config.yaml
num_key_value_heads: 4
head_dim: 64
bias: "all"
init_std_qkv: 0.0222
final_lr_fraction: 0.0
dataset: "wikipedia_en"
MLP neurons of a small language model. Each row is named by its layer, matrix (down: output weights) and neuron, and shows model dimensions 0-127. Each number is 500 + 40 x the weight over its row's rms, rounded and kept within 0 to 999. Numbers have three digits each.
A block is one neuron, or neurons of one layer that tend to fire together. After each block is what it responds to, as a language model described it from the Wikipedia text at the highest values.

L11.down51:479536469534507494501417494575546472510426478502524552554490506473519529506478523478552420510518508458509555424510469479444497423513544482569509533551518551428532566500500453547497472479510487583549484451469534507449499496463483499477556553469496472485522453563473515432538495494532470486521581495488493518522481489546468478489569524449515465453448558452530471509493500437483499509501
L11.down249:579528520462477431499510527517475537525503498508493392521485453532482539502564501573441513539582451444489498623462432539493461521471518580491508564565510514494438445535487556537489499466490611513501472467524454431496490480557491445450534474490477515530517459491509485466600513552434488439504470466513508559518551536468437456536468506458490433485548494384473514482490470512423493532463
L11.down402:474536519492455426474544534462504410442446557447491536508472517539516545547436526484521511444547493512522540604616532534564466521477413487586524510568512512533466558540526519504504456573483505460504512571450439459417552462511501526442467514555418439463494524527493475461534456490519522470539492546546438524479524477487452494490488475438554517472478513470486515499539548439465544571429
L11.down680:575524447467557548501484505434515632442543555497467547500532468445565551482465481591501495525535516446562442542556468463516526559489423513448506440431397483514517459499533496510559456455514529507500463504547470510435510532456454427519474488542518463527437484505541449576422505496492495560487499540465498487457525507533569456513527476534551485554513548517531474513501523513435532531488
L11.down909:344489475519550492531492469470474498507539497496484531532432443520571665494484502552445504530500521454531442563546587494491491509495482460507506489489536526488482480518518438504488520483557562455538531476504544475452525516509495496581499471472462460525514474483503498481499468515435527554482501473494514471509523524481520447535481491556615519520531479468502534546487482523534517500576
L11.down1207:523570559510545539446478467601482492506528399499498570456495483507537598479530445511501503440558507507470492544516534511480474546544488462461448471472501514446548527547516497487420498487528522473515530551514493479486464457481454493456459525509494514501441494477482485514489469558458442577543473580533434476499542465453470483513566476536554573450517531393423457453543491540540561470476
L11.down1363:520514486474537522563460446537457535526534515469441439594424431514478551477514547601532558514505467514498476437529471465552480529533505511480520508457487501496482488536566477495521455433515515502496516425425492555491551490542451456538500559471496562450486571481486476450467455597504488521533500510514509423489485519497479488523510523476462457432572490546503555504423505449486514495475
L11.down1457:589490541540429562506479452460514558464441524466462528439477435517450536592530453501526473526475462424523504532503514541459482492494470566524444489454485448552529539506413503491524505543433535550473501479541478504515627447495467495475536489557526508485460491481520512543542545497459462480478541472545542401458491485410539559499531489482561571487515534520505572514610531520494539492501
Space before noun phrase

L11.down125:540468432426514590516506455502434491472423446524511420468537494539417434485496577524490550553536443495464507473458508463528457479529531529500478509501390428515492499434489507515554534562478476471445527519504537466490465521554463514482466431513484519485557493390515581474469458466531481441497513503455523566515559475518484521508494514590460547505479474485429467459516464490483524461574
L11.down219:376441514505422501432493464532526525576428474540470518509514527489493546512502530517485493463498480464497484488572459527485476463474522507497506482537496513493490474516500547520474452584518438473465527570477570574500485507455475540590450477437421465516474528474557489569366493476501524526456467532466564515458518490473477515529431480494577518508520532560503542464483577471478582586569
L11.down272:533446484489498543491492508513543462540577491514496517516464452526499548468503496481517517412535489525457518489452477498486449476462425519450530525412510484558515434469510491521517497555563509442519468520452452517531547520509513459486440468428503504528479459461455475475526501516506533518522511427528456458454502464487547494494475521510491564522531522529444516507545440429547550530471
L11.down283:534502448468519502564545465570533462522473493477509469474442540468466490457473477490528468524504512572492510403528431447505575483527489509552478555508497542550516506458452504572509584503447470478506499484522456526525517504595490491544493508532454561508588528455517423536528525519521541510511511471473463460460522512438531498533501499513512481523516384523527530517533521453445487477494
L11.down857:583491573458552411553501578488513460500498477540412482584528503545543502450522528533525505466526439452548520480470536517460550481587437542561434432497548503452528461519475477487524462476577490468455489524503510504479567562587445431514505568509492507493526518426490515520466464532459491556475471424502433529481569476502478505449465484489453502541517501528517516509526508486506444491548
L11.down983:556553551545544473560458452454441435509513506524496509612553512482536476521412485523559506498541503465385543495553463531430465536508493480471445461476464490525563513438452510553553523480504543596497569432498498455486482504405534556469507506483568522501456522439469503550516488456487472492521517536490438533491498530518587549546422494443437555476470524487511480502473555484460469523473
L11.down1015:575488468440481523532472583474498533478511467460413499501484504472450498425517427430518501557505463461514525383519449470552427532493416504535463510512522423488452490461502574493473547484488537452476486519557437468511469510504563525493584513493497497506478475436609497475583486465560460481550504487450476503480503510514447451520543475438526513471429431519482512562549504466504482487549
L11.down1526:526495479457455544480574509536541455607509503498469528490551478441507508458462478458460440504461498526419462495448433463448483489507479459465550514527463512476421483523486485544565474521570504553516483519516503522495501594475507588495527519545477464465568444541560490531456514550472556457524476513556569523452450446556540454501573583467472460496559419506497494474410475494510503446397
Word-start fragment after prefix

L11.down0:461523476509510523440549477523498562437558481506550439461500543436520500466524489504560485505469490488427479486478503490518540489522487515521430458539439566380514488547509519461484492478450523520440555457445472557522473520531516518492509560544504502500543484378510497528485448467507464504511583510519470504466498442526491601471545588491463542512443469501491494531628488492453490519522
L11.down167:552466536482527545533466446472607471484584571467456523522450470519464518477428556493533504468499521557514524478579499437451616462561463473503524508458553502536478463512499495527508520519511513529495503515544457537482502524477492487493456536483450509507482508510478427488461559499548457460431495510489484452486557509529492417498506553517457555561536452426516497534470513492457489534401
L11.down373:541469564492485553427520489603513532488541459480485447522441566527495468492525511497500594561518529530543507536480526541475503572508537521487500495409403480533497526475455483566539498523468609532449533582467507389493490500520552453496528505422466487477468506416506546490508597456534506489495522484520435423500553522538565504503468456535503431599441545416485482447465567456476477519483
L11.down434:549496450549482469479460507465559439525526484458516547448497506609490521505499498478511409557493549514474502440500567532508502498537480534507482473493508556521568458528452501509473483498580517448475447550479533552539519566523539591510462485446438525499490491469530547533452533454502489523492487539497479410511482538517466480449551503478554530480512448545469531518559599498528576523466
L11.down451:545496510508510434533448460493502475530495504507541484528478469502531539515461531473512470421508484485493453509522515514453426497531505445492537466501549621481556505515457490495521527410497501477493543523511460521540542514505489593514474589450573571563476401518550391549512491498440481490450440531510515560530473499479480489578510450517466505407488506496481470500554470544509550480468
L11.down740:440533504514479511419570491522417547546554493484535461560475437474490577567572514480550480415534420467535502495445546530474418583471440447465499460502486519451520516495469447543555537478519483518520468514516601508528461458430540552517539441477469492564465533512519499561418437471501563543450552537380510502520533497516539547496498517515527535546501504422504410549493502478496502481523
L11.down995:285440547440522510497480569392504465524485500499425527530529534508437527518448503482460473514438461495517585492508482492410515484548451507527528498524464486493496523582522526563463504510483526430502453457501480468489537538447610464488489544518531547535471482488477456504527482448542613474435523525528554518480546497521561518509465527502493499475502571566511493516505509441494583457501
L11.down1150:609469527424470489540434533488456502526437472539534483499460507522511430448503507497539447493484499440512512474491437499496533458546538523451439494524476524437584521412520480511517417566577543472493513487483532585488514577512595505523504484516513409549478563492545521488503473463430509492541500453440419527492486473458455600529540450467582492495443531482542453474490542509496519473507
Quantity digits

L11.down311:591598526450496424523468512429529568558617518513461478545523458446598504553429532474505458450543524495481494524442537537493436528475476507546476508502521461489589518488566485511513491492518477503531564480527466542510502434472575501466501490493516536553485491512477445527441499485528455478537520504541472434509483471507487536501505497522500470508460495517490496428515454426430461521462
L11.down314:397466454448470560558595528459531466462459505541443579538499538476528530496544478457494512442485520541482502525517457505457513553577467530462404547567540520491463577492491456407521448544482498529552474491560540450449512497531480472492471549549469527520544518455494542501513527454512446446506442469503468498518510497474522536546464496513438486493438533519499428498486489513501515512488
L11.down449:515447568520454468497499589485468451524450433551505462510486587412525495543476499460541483494503553513465417444505489451505481512490487509464503485487569494452495504461502531473546456471516484522462539510475575526485477506533532447500492437463592534502483477510444492532509555473460441467524538469532486548488424535478509539484510535490526548501394515480523462512602457494485508502442
L11.down534:563491455523479406499505468496469600475557495536519530493540515481485520488496465525479483542513551534491472487533460527525454549498511519455503492462429542478479474490390458468484478515493474562527544440525504497555543569467569509489533447530511538474523484423475569447503483554519477461480490408492556478522498559523571558425496443461487436484481553494550523478508516423538374517480
L11.down592:467568605465515519489484455457522522470576515475482430445471482509460506459509570544469526564501577553485473557473541540494474527475530531474434595566566513455533526476500519486505481497453484472529547497520485491441497496506502463548495521492589434517515508569458481500449476525435472520481545605439560557457510420500569560472525519533473440461456481538516493474422488429476537531544
L11.down648:395535462507486510474502435482434438555523479555515466500464498456471424394516565542467490557424465522487511573513482508541534590537483556495479630487552577482474516466533519496481523549494525525525558478477516489509449465502447524441516470460513499476505601517505474443515466412534456532522524499497499507444501414468488475510469572547400494458526426433529450475473532511447472491481
L11.down828:513505582532486536481403514455529503495499506442541534471562483486477526540448500487485528469461588551481444497513451527526501507457472414530473535541525547500528484542569457493476488462497491479511515524475524493562527457530529438410436455438467450485522527450549495421585453487523539477495519551531526478468543530459496549589490507465528523491528425522546554542511478485491575535500
L11.down1411:480447500455541467506555539490530552562505553490530507507506547480522492463581419554545523479547395550484514501500424458529505559591547558470548504387449469502540516550494481486432572493487549508520411493485452442608469545515476448447612506491489504554460479458487477493494433490513478552484509378487486542471510526497550481531512535493447506465481464506579505481479472455496500499417
Personal first-name fragments

L9.down945:419492487464483512517500490488510498458467463499463610508480470494491676511456481456489503514527500531495425475496509483477477507517537467467511499489515485473469516520497534525456507473531523476533458477525504522482516501498501534522528488524510501516506473509505515478481526505489514543529470509488495471491521500491506503517518522495770502438502460510493503479504504456510526506481
L9.down1384:559580483540517523507542442491569491545488494450512467510450502503570504468484437511494479525544536529497516481523560540495488552457505503525456579481490465579515525577521506539506495472523579480496485499427500445457486489522500511506499537501486488534575477431504556499525488471541546518543539395504463521473481530466537503545509510545452441484425541477538595446616476476537481476499
Space before noun

L9.down154:780487513471422508508450464450494464517512534489545508524498547534462467453464512507491441495479471530494470514459487513487489486505547518466496506482543466459559509456422537533529400469491529554488474511470434491541510514475491495516521530491522427545505474510461498468421485575527426464451501518499485455482515535479555511464519512512509571506533454453446502531478527563430499470470
L9.down886:626476554526443414426407495494542492448473529464557475525527542514476445502541497491453457500465515528520462564537516484465506515466549524492463474454559448446579536530413580499510426497467488546522484460530482479498469438460419435538547535442549506482431502492476531521424526460514458532496563471509495507489469517524531527410477561550467539474507465430449500485510510497471484491519
Mid-word subword fragments

L2.down63:485514464458486522486523494498513496467458442536470616517477498459506698541524475512457493487523545531532467491486487502461450514500496522527518459475526452460515509521559553552470512467554507509586487464530514516483531534468504498543519493558494478488524449464465534506478516500487504518561492484503520471536494517522507475508507502473682494448472452471534513477536459493499491493469
L2.down593:542498490491568505540480531546560446520549536489461492490493544636523503425525529525510552489460450501607475610531450573456556464445529477478518467445467526573529548506596489495475496467496501481486481502460480465530503496450485546508448473514569532498489487512525501491463531495491484544526496509459429488460485573504478446520466466511597495524436402501494479484458558583540534426501
L2.down891:577491500485521454494481634602536461513488480557446498473458463534447550545541537518407468512511455491478436515495515522520489539488476432461493513555497503499441467410555460532529517529469487577570499498526460464523517587536601542453495522510493470480442514466449409499479483530557412449548486537449515584489417531489509523522497530470501433530540506504467493489574502542541513416477
L2.down1301:517488473524483489562517526466533503557441431433447570531404537619529574502556463503457526548498501534471458483519449526480506496474555514498561493481499495464522507478511465483485529480497515506563502516504525481483517467464537502547587495569456445525461503505475548436449535449501462437526473478487491452544534514553414486534606493504588493450551467467446503447528465474477499485474
Compound-word junction

L2.down76:548492503506470498514519593539522508476479487486487473458482475507518575447523478507482517472540464519456554481507441506479481461501578568490560440516477450501493623493487450523517473461514495467502502504469431504488523510506475576548535481476459508524461623537502530490531494506553572549518531548575443471497529527531440540483426485516529467517479461499504455567543513479498516459501
L2.down144:533475510430435515485468546469542493510572439532504490502448493525526527510555542557531488530551498453457387513447481562442543496493449489487506462481522403540467465487523507507507564488506480530542553447575496453485580559495533424502488487405461443536534469500544594570537544521513473468516473479515507558481498450479474461504512512589487446503526481534538499528491460409449443446501
L2.down623:542519517493559470497536503440508487519562533535492500451513512570466496488424458486514407500538531493492550483513471541553530447489424491523516478533459463429562495413455503544443531565493513514514468556424495543495534509436510554480572507532523524548458509571507517510505429507457504505491476478420577437526491499549481506516507564481570469491449485500458508494516433488508562516588
L2.down1303:434489467450462520483552539449538586497535483523428394465439496509488501480430515506431450552508545474480503478465470528507459534446547532459506513485517525487511480487532483539508535475473402535584482433489446542495544491504524439484508534516490542460560478500481548563537520513487467497573508496470414474433552522504528429495525569492552532532494462558488439535558533419498476502477
Second piece of split words

L9.down645:538521533458507465434498486543528542542502532512447474469469430507503535441460482530505525431559502536622472495512465483560513466393467462542481517488505512444553486482494476509518515526485554556505458560525513547469452590444589509599560514508512461566524533480513451469497477483551550400495492524505478562512508532496581484503524497435471499476503504492516547507511544418494496481519
L9.down723:650525532529475448443449536524493498497455475513467549504501456463497481536515472550535478524550494493461533517477472495463529469478457448535533461588494489455491516469440466522524569545447476512510491496554565529502496525517536558529571463482477471463506484469526467470578557571480526461587476453570423526577481474478493484507505524496521488515447374437465520527493496399534539494517
First-name opening fragments

L2.down87:495532448628550523509456491490473512511480522566489454465523468502445519504485482464559453505512512567470478513459495445547491514531429578495555476582524472525536514484530502532529498536481474488506479499479450533490440509503460470541494529553502531488497548467503503462486546510480473568492464486462463488417508489397481449500473497558533497494548459454536480530549460437522488432486
L2.down311:406493465578449529487491550556491573475490514546485452458501486475466426564505424524499485526523551482577551433480446546524486413505417566489520476522472508435545515503511506465477497473472512486486486428480462503485466497527512443562535531584529546419455518481501567470489512513520496537507495481528528500453495520514525394505506522555477492420450451441454520541483433505490491461506
L2.down1145:531503500483459478467516497437509483562478523509531492484534497580547474456411508519507503508494507484524461470547506476517467544518528489508546499445456508543420500450479524501496483568479429607533480493528458445492436492527456496517497529572490501487505491480463510527499498531458484560531471498457488488433492467430504435447442550534508502532460461465528576504501414455534538490541
L2.down1204:500510528522516537483481449510474528510442514528494442442500444508437483537516538457444471547523532495586573494502498498511482525521446549471495494523476532489484530472503524576488427449456470487553441518472462517506433516474499473490506610521551448428436549516494464463558502488546512550527542500593455523449518492492593516490440491524527518483495527437471576534492476435446480468486
Given-name completion